{"n_layer": 10, "d_model": 256, "n_head": 4, "n_kv_head": 1, "head_dim": 64, "d_mlp": 704, "vocab_size": 910, "activation": "geglu", "norm": "rmsnorm", "norm_place": "peri", "norm_eps": 1e-05, "positions": "rope", "rope_base": 10000.0, "rope_fraction": 1.0, "qk_norm": false, "attn_scale": 0.125, "bias": "none", "tie_embeddings": true, "parallel_block": false, "extras": ["capped logits"], "init": "uniform", "init_std_qkv": 0.0287, "init_std_o": 0.00642, "init_std_up": 0.0287, "init_std_down": 0.00387, "optimizer": "muon", "lr": 0.00211, "beta1": 0.93, "weight_decay": 0.23, "lr_head": 0.00699, "grad_clip": 1.0, "warmup_steps": 200, "schedule": "wsd", "decay_fraction": 0.61, "decay_shape": "pow", "final_lr_fraction": 0.0, "batch_tokens": 32768, "seq_len": 256, "doc_mask": false, "train_tokens": 240200000, "steps": 7331, "dataset": "wikipedia_en"}
MLP neurons of a small language model. Each row is named by its layer, matrix (gate and up: input weights; down: output weights) and neuron, and shows model dimensions 0-95. Each number is 128 + 32 x the weight over its row's rms, rounded and kept within 0 to 255. A neuron's up and down rows have the sign that makes its largest values positive.
Before each neuron's rows, "fires in" lists the words (lower case) most often at its 100 highest values on Wikipedia text that the model never trained on. A number after a token or word is its count.

fires in: "was" 26, "had" 19, "has" 13, "is" 11, "lost" 6
L7.gate127 [148 117 114 140 150 132 147 114 122 116  82 132  97 109 151 132 116 123 157 130  97 149  80 136  87 189  87 140 158 129 170 132 149 137  98  49 140  67 126 108 132 118 128 120 109 125 174 150  76 195 169  88 159 102 117  55 116 196 171 181  87 135 179 132 165 171 152 112 127 126 175  71 104 105 124 141 146  96 121 110 153 201 124 198 114 167 117 164 129 163 159 130 147 121  79 106]
L7.up127 [144 126 101 144 137 141 127  79 157  99 146 213  89  75 126 121 109 114 150 194 193 130 164  77 132 156  98 114 111 116 144 135 133 153 103  83 178 117 146 111 143  74 106  95 207 134 145 126 178 149 119  71 128 112 136 109 146 136 174 143 126 143 134  95 168 184 168 170 130 177 135  93 125 125 144 147 146 163 145 149 129 165 155 158 112 137 160  97  76 117 113 127 134 145 147 124]
L7.down127 [159  66 163 150 102 107  69 123  91 158 127  66 137 157  79 157  89 164 140 107  78 105 127 128 114  88 190  72 113 110 178 163 128  89 143 111 111 137 106  14 110 103 116 108 129 202 130  96 135 104 128 160 151 109  99 123 133 110 117 195 123 125 124 160  34  68 165  97 189  80 130 142 129 154 140 136 105 107 151  84  86 129  84 146 131 143 150 115 109 136 149 129 132 108  67 151]

fires in: "1" 14, "3" 14, "5" 12, "2" 11, "0" 10
L3.gate677 [138  95 107  99 172 179 132 143 102 140 129 116 119 148 149 145 129 150 167  99 157 131 152  74  61 118 142 175 153 114 172  56  96 105 208 108 118 157  57  97 110 124 121 142 142 143 167 111 119 130 166 114 158 163  99 143 106  78 149 175 117 107 146 115 148 164 132 116  83 111  86 145 128 135 105 124 156 133 120  80 138 117 115 117 165 142  82  76 180 112 152 164  81 155 136 130]
L3.up677 [ 73 152 103  59 119 126 132 127 132 160 208 132 116 156 215 134 120 173 178 150 194 106 144 150 103 168 137 153 142 115 165  86  81 152 109 125 125 121 132 152 139 132  90 169 171 139 188 119 116 146 118  81 112 111 106 120 158  70 149 144 167 156 115 114 125 121 125 144 177 172  97 123  54 117 138 132 136 112 164 114 117  77 135 140 134 109 175 143 167 184 139 167 105 129 120 103]
L3.down677 [235 156 172 161 143  76 151  59 104 123 114 187 164 144 141  94 142 106  91 122 115 102 106  94 144 153 140 136 105  92   7 174 105 118 105 125 103 161 126 160 161 130  96  98  88 118 119 138 125 163 136 119 126 132 136 156  81 138  71 142 123 128 167 176 121 153 105 109 146  97 161 133 182 113  89 126 145 123 151 111 119 120 119 104 156 114 139 139 119 145  84 167 143 135 137 121]

fires in: "that" 82, "john" 12, "league" 4
L2.gate160 [171 142 120 131 103 103 135  79 110 110 140 143 121 150 145  83 145 155 117 111 137  50  97 108 142 127 140 102 101 121 129 144 160 176 108 156 139 100 100 191 127 104 146 123 113 171  68 125 110 105 101 122 107 140 154 140  76 131 101 145  97 161 145 128  89 108 112 113 144 110 143 177 139 182 111 110 120  82 168 142 103 160 136 186 105  59 128 120 132 203 152 120 122 147 126 143]
L2.up160 [167 119 159 143 138 144 113 121 105 171 126 141 139 134 123 104 135 155 183 157 123 112 135 160 133 145  94 157 150  70 114 103 135 106  95 162 142 119 139 139 151 150  95 166 119 125  91 124 103  61  94  84 142 124 135 102 109 107 126 140  90 127 237 189 132 103 157 143 163 115 187 158 178 116 127 125  81  87 132 127 125 153 161 152 107 121  79 133  67 170  84 119 122 149 100 143]
L2.down160 [ 56 145 130 173 111 109 123 107 112 135 102 104 119 119 123 155 126 107 130 113 110 172 172 179 147 111 140 122 103 140 144 131 120 156 138  75 123 128 130 120 148 118  95 106 141  97 142 132 156 165 201 146 132  48 121 161 165 154  97 138 155 113  87  74 129 153  98 146  76 155 112  87 111 129 126 114 162 199 133 120  95 108  75  95 156 118 147 111 144  73 141 136 103 123 165 119]

fires in: "that" 84, "which" 13
L2.gate641 [119  81  94 106 151 121  61 181 148 132 175 189 104 162  92 195 150 170 122 104 132 130  93 137 137 114 170 143 140 231 155  88 132 165 124 108 195 109 193 137 204  97  53  93 168 162 124  87  90  51 137 137 169 153 182 151 102 140  84 126 118 149 150 109 149 106 132 126 166 115 150 123 164 167 202 158 120 116 112 138  81 128  81 165  93 113 124 107 121 152 198 139  83 124 140 128]
L2.up641 [ 82 186  80 134 156 159  82 126  74 109 123 167 142 130 125 124 116 117 102 120  95 128 142 132 127 157  99 121 186 133 143  97 125  93  62 157 195  62 162 131 153 154 127 147  86 161 157 119 108  99 130 168 123 171 190 103 174  79 119 151  90 125 180 123 129  70 149 132 119 114 166 136 116 146 153 174 124 107  98  96 133 120 145 125 119  82 151 113 118 157 124  89 109 152  94 111]
L2.down641 [121 149  86 155  97 128  96 137 155 150 129  47  79 103 125 142 168 112 109  98 167 139 114 112 176  85  95 135 118  81 109 131 163 148 132  67  78 131  53 140  78 130 178  95 171 117 149 151 164 165 163 133 112  70  86 119  93 160 124 101 170 153  62 133 126 170 132 150 138 139  92 155 117 113  92 129 134 125 173 236 118 166 116 134 143 148 130 177 124  76 128 172 136 113  93 155]

fires in: "league" 25, "lee" 11, "labor" 7, "long" 5, "labour" 4
L2.gate510 [ 84  87 142  68 142 112 125 129  87 179 149 133 123  72 135 115 114 123  78 109 156  88 129 118 139 151 157 147  83 161   6 151 126 180  97 134 129 142 120 143 176 113 145  53 124  52 184  75  61 107 129  98 144  28 130 139  85 155 113  88 116 155 119 154  99  97 134 144 124 120 141 164 107 124 119 137 120 171 200 103 109 150 114 137 122 134 158  54 116  88 170 136 165 123  90 136]
L2.up510 [157 140 150 142 122  90  94 118  81 159 156  62 116 126 100 121 120 119 147 136 108 152 121 114 142 141 130 141 124 165 122  81  98  48 105 139  72 105 183 133 114 167  41  89 168 141 136 150 107 175 142  92  91 129 113 146  68 108 115 141  88 147 201 144 157 103 108 106 104  80 152 183 142 153 134 108 170 114  93 127 118 132 103 194 131  97 121  87  83 132 195  86  76 125 123 199]
L2.down510 [ 79 115 137 119 108 144  87 129 151  97 182 203 164 133 167 134  98  15 100 133 147 122 110  70 145 133 128 135 146 138  95 167 120 161 148 161 178 138 121  81  98  83 199  96  82 112 129 114 181  85  72 153 149 102 156 116 141 118 104 127 100 138  89 102 104 105 116 148 176 185 126 106 119 144 151 108 119 121 117 109 106  90 142  26 122  79 140 146 172 134 116 100 142 116 101 151]

fires in: "he" 36, "who" 35, "has" 12
L2.gate281 [128 132 121 121  93 201 122 148 102 126 114 177 127  92 113 120  81 117 117 124 125 175  90 112 138 120 145 135  92 128 113 119  79 177 101  89 128 137 139  85 148 116 131 135 116 188 130 127  83 122 183 114 105 170 108 145 118 104 152 144  86 157 121 130 167 138 125 102  98 151 179 118 103  93 150 113 141 142 136 158 155 100 167 149 159 108 163  76 135 145 103 143 110 106 186 102]
L2.up281 [125 128 102 100  44 162 127 161  93 121 113 136 134 127 116 156  92  80 101 130 132 181  91 137 159 113 167 149 115 115 178 136 102 131 129  58 120 169 127  92 155  57  80 173  90 143 112 146  91 142 177  92 164 161 127 152 100 112 169 125  91 147  86 141 195 147 142 105 120 134 180 105 100  75 123 125 173 132 125 129 178 115 177 125 154 101 160 119 101 137 117 168 111 121 198 114]
L2.down281 [128 117  97 118 170  58 156 117 132 146 130  66 145 151 120 167 102 116 134 122 111  92 146 144 130 173  74 138 142 121 170 148 146  78 157 159 121 125 156  92 151 134 113  99 145  64  66  98 155 135  72 161 185 148 122 120 113 131 109  97 119  73 140 123 134 142 112 126 163 112  82 181 165 152 173 213 121 100 102  85 116 145  51  74 132 170 120 182 142 141 114 107 183 169  46 143]

fires in: "has" 44, "had" 33, "was" 12
L3.gate550 [ 80 125 128 151 163 158 141 116 112 132 106 146 171 138 151 145 171 135 132 130 133 120 132 204 142 136 116 163  72 169 139 121 112  97  37 140 142 198 110  60 126 143 120 126 131 112 130  83 139 211  97 112  56  80 225  91 141 102 127 162 138  97  94 146 128  99 113  72 183 135  83 137 110  96 128 138 139  63 140 151  97 167 165 142 159 161 127 124 126 145  96 184 153 170 116  91]
L3.up550 [ 90  94 145 137 164  90 130 128 122 122 109 150  86 168 161 145 145 202 143 119 136 169  98 106 108 169 131 149 158 104 170 126 121 121  99 127 114 138 163 151 129 122 132 122 131 123 111 105 130 161  58 135  58  90 140 138 108  97 161  68 154 176 144 109 139 159 173 143 179 113 141 106 106  76 110 108 122  69 165 180 112  88 164 126  55 122  51 134  99 135 119 170 170 135 184 110]
L3.down550 [132 110 103 127 142 130 134 131 124 165 151 110 136 124  58 126  99  61  98 108 153  56 246 136 179  91 179 120  85 185  79 156 143 158 117 145 109 110 112  52 135  92 104  65 160 165 142 114 166  97 198 120 145 144 167 142 154 111 106 171 122 104 121 139 176 116 104  80 132 139 129 138 127 144 179 182 137 102 125  98 134 173  88 111 186 133 162 132 155 124  59  55 125  91  96 137]

fires in: "has" 57, "have" 25, "had" 17
L3.gate74 [ 74 110  84 111 150 122 131  86 140 132 135 143 114 195 123 145  92 131  96  83 153 112 113 132 102 105 116 162 127  73 114 146 154 111 102 159 112 144 177  71 104  97 130 137  62 102 164  73 117 125  84  84 121 116 169 107 106 130 105  81 109 170  38 104  70 143 102  99 116 102 153 166 132 108 109 142 143 152  94  74 149 190 118 152  83  95 129 123  94 118 173 116 180 133  77 169]
L3.up74 [130  99  80 166 118 152 124  94 124 102 128 124 101  68 127 118  82 116 129  85 152 108 107 105 144  68 126 129 120 124 142 108  79 138 152 151 128 110 149 110 187  69 103 116 148 163  92 109 151  97 137  91 133 129  88 127  91 107 162  79 121 132 202 158 126 144 219 142 168 186  88 118 104  96 132 161 170  49 118 136 130 143 201  94 119 139 142 142 148 123  89 163 150 105 134 156]
L3.down74 [143  61 126 109 128 116  98 163 114 136 180  99 150 155  92 168  77 109 111 122 181 127 203 175 164 163 126 133 108 122 101  91 120 213 154 144  98 107 163 104 146  97 108 101  81  91 107 179 161 175 109 166 133 169 177 117 140 126 141  69 117 119 150 119  96 141  87 134 136  70 112  97 112 132 204 164 132 133 156 133 110 176 150 169 118  92 135 153  65 100 125  70 138  68 136 185]

fires in: "that" 100
L2.gate572 [102 136 139 101 133 153 102 148 108 104 129 105 130 107 132  98 132  93 111 120 112 143 141 128  88  91 184  94 112  79 176  71  50 103 126 156 156 121 140 176 161 131  80  67  99 119  77 120 144  91 106 118 150 182 136  99 106 127 115 197  50 155 169 140  82  93 127 140 136 140 120 126 168 148 150  56 123  87 128  89 113 139  96 159  98 101 171 158  85 144 171 124 110 143  68 116]
L2.up572 [108 147 134 105 156 123 153 115 136  94 180  98 127  98 140 157 121  61 126 107 132 177 138  98 161 103 204  94 150 101 141  77 127 106 128 139 179 126 167  76 155  82 106  47 149 115  82 170 169  99 143  90 156 114 123  79  92 147  62 127  73 148 142 121  41 144 168  97 123 153 153 104 133  98 129 101 171 131 158 123 141 134  82 124  77 113 140 170  86 193 169 129  73 149 100 144]
L2.down572 [161 170 140 113 149 138 192  70 125 153 186  98 123 164 168 131 172 168 161 100 131 114 128 186 176 148 126 165 156  85  72  98 124 156  88  93 123 109 146 130  87 138 165 139 117 156 145  63  73 134 140 100 172 103 125 126 102 174  75 119 197  71 114 124 167 129 122  73 119 156 130 154 135 107 129 145 146 164 165 140 134 129 104  57 126 144 101  77 133 159 167 126 102 145 124 128]

fires in: "album" 21, "around" 13, "character" 12, "albums" 6, "carbondale" 6
L2.gate34 [ 59 164 187 154 117 104 115 104 147 116 164 143  67  82 119 124 125 137 107 175  84 158 103 152 106 101 109 133 145  85  99 134 213 126 122 156  95 107  84 246 153  99 111 119 144 187 165  72 114  69 119 122  83 150 180 161  84 169 150  70  92 157 149 115 161 143 117 124 103  60 117 147 130 137 170 116 142 153  45  91  97 106 129 133 110  99  95  85 114 121  84 108  97 137 106 133]
L2.up34 [119  81 109 131 172 119 159 166 161  73 185 155  96 141 134 116 101 145 136 105 109 162 129  53 113 135 115  90 192 142  88 107 106 158 114 109 160 121 114  88 159 142  98 154 135 196 182 139  73 131 117 114 108 171 117 138 112 122  96 114 146 136 115 109 138 147 173 132 186 180 159 174 128 201 140 152 156 148 154 215 110 152  95 120 164 135 114 115  75  61 170 180 111 135 151  68]
L2.down34 [ 78 198 112 192  79 112  79 134 113 148  74 111  69 122  84 140 181 121 115 112 155  99 158 135 154 111  97 137  37 122 141 168 169 135 114 108 151 143 151 128 113 164 139  90 127 113 145  75 172 121  96 115 194 118 105  96 106 162 120 126  94 142 147 126 129 148 108 105  52  97 161 173 120  85 114 221 191 137 136 132 114 100 146 161  98 181 101 161 156 134 135 128 124 143 144 190]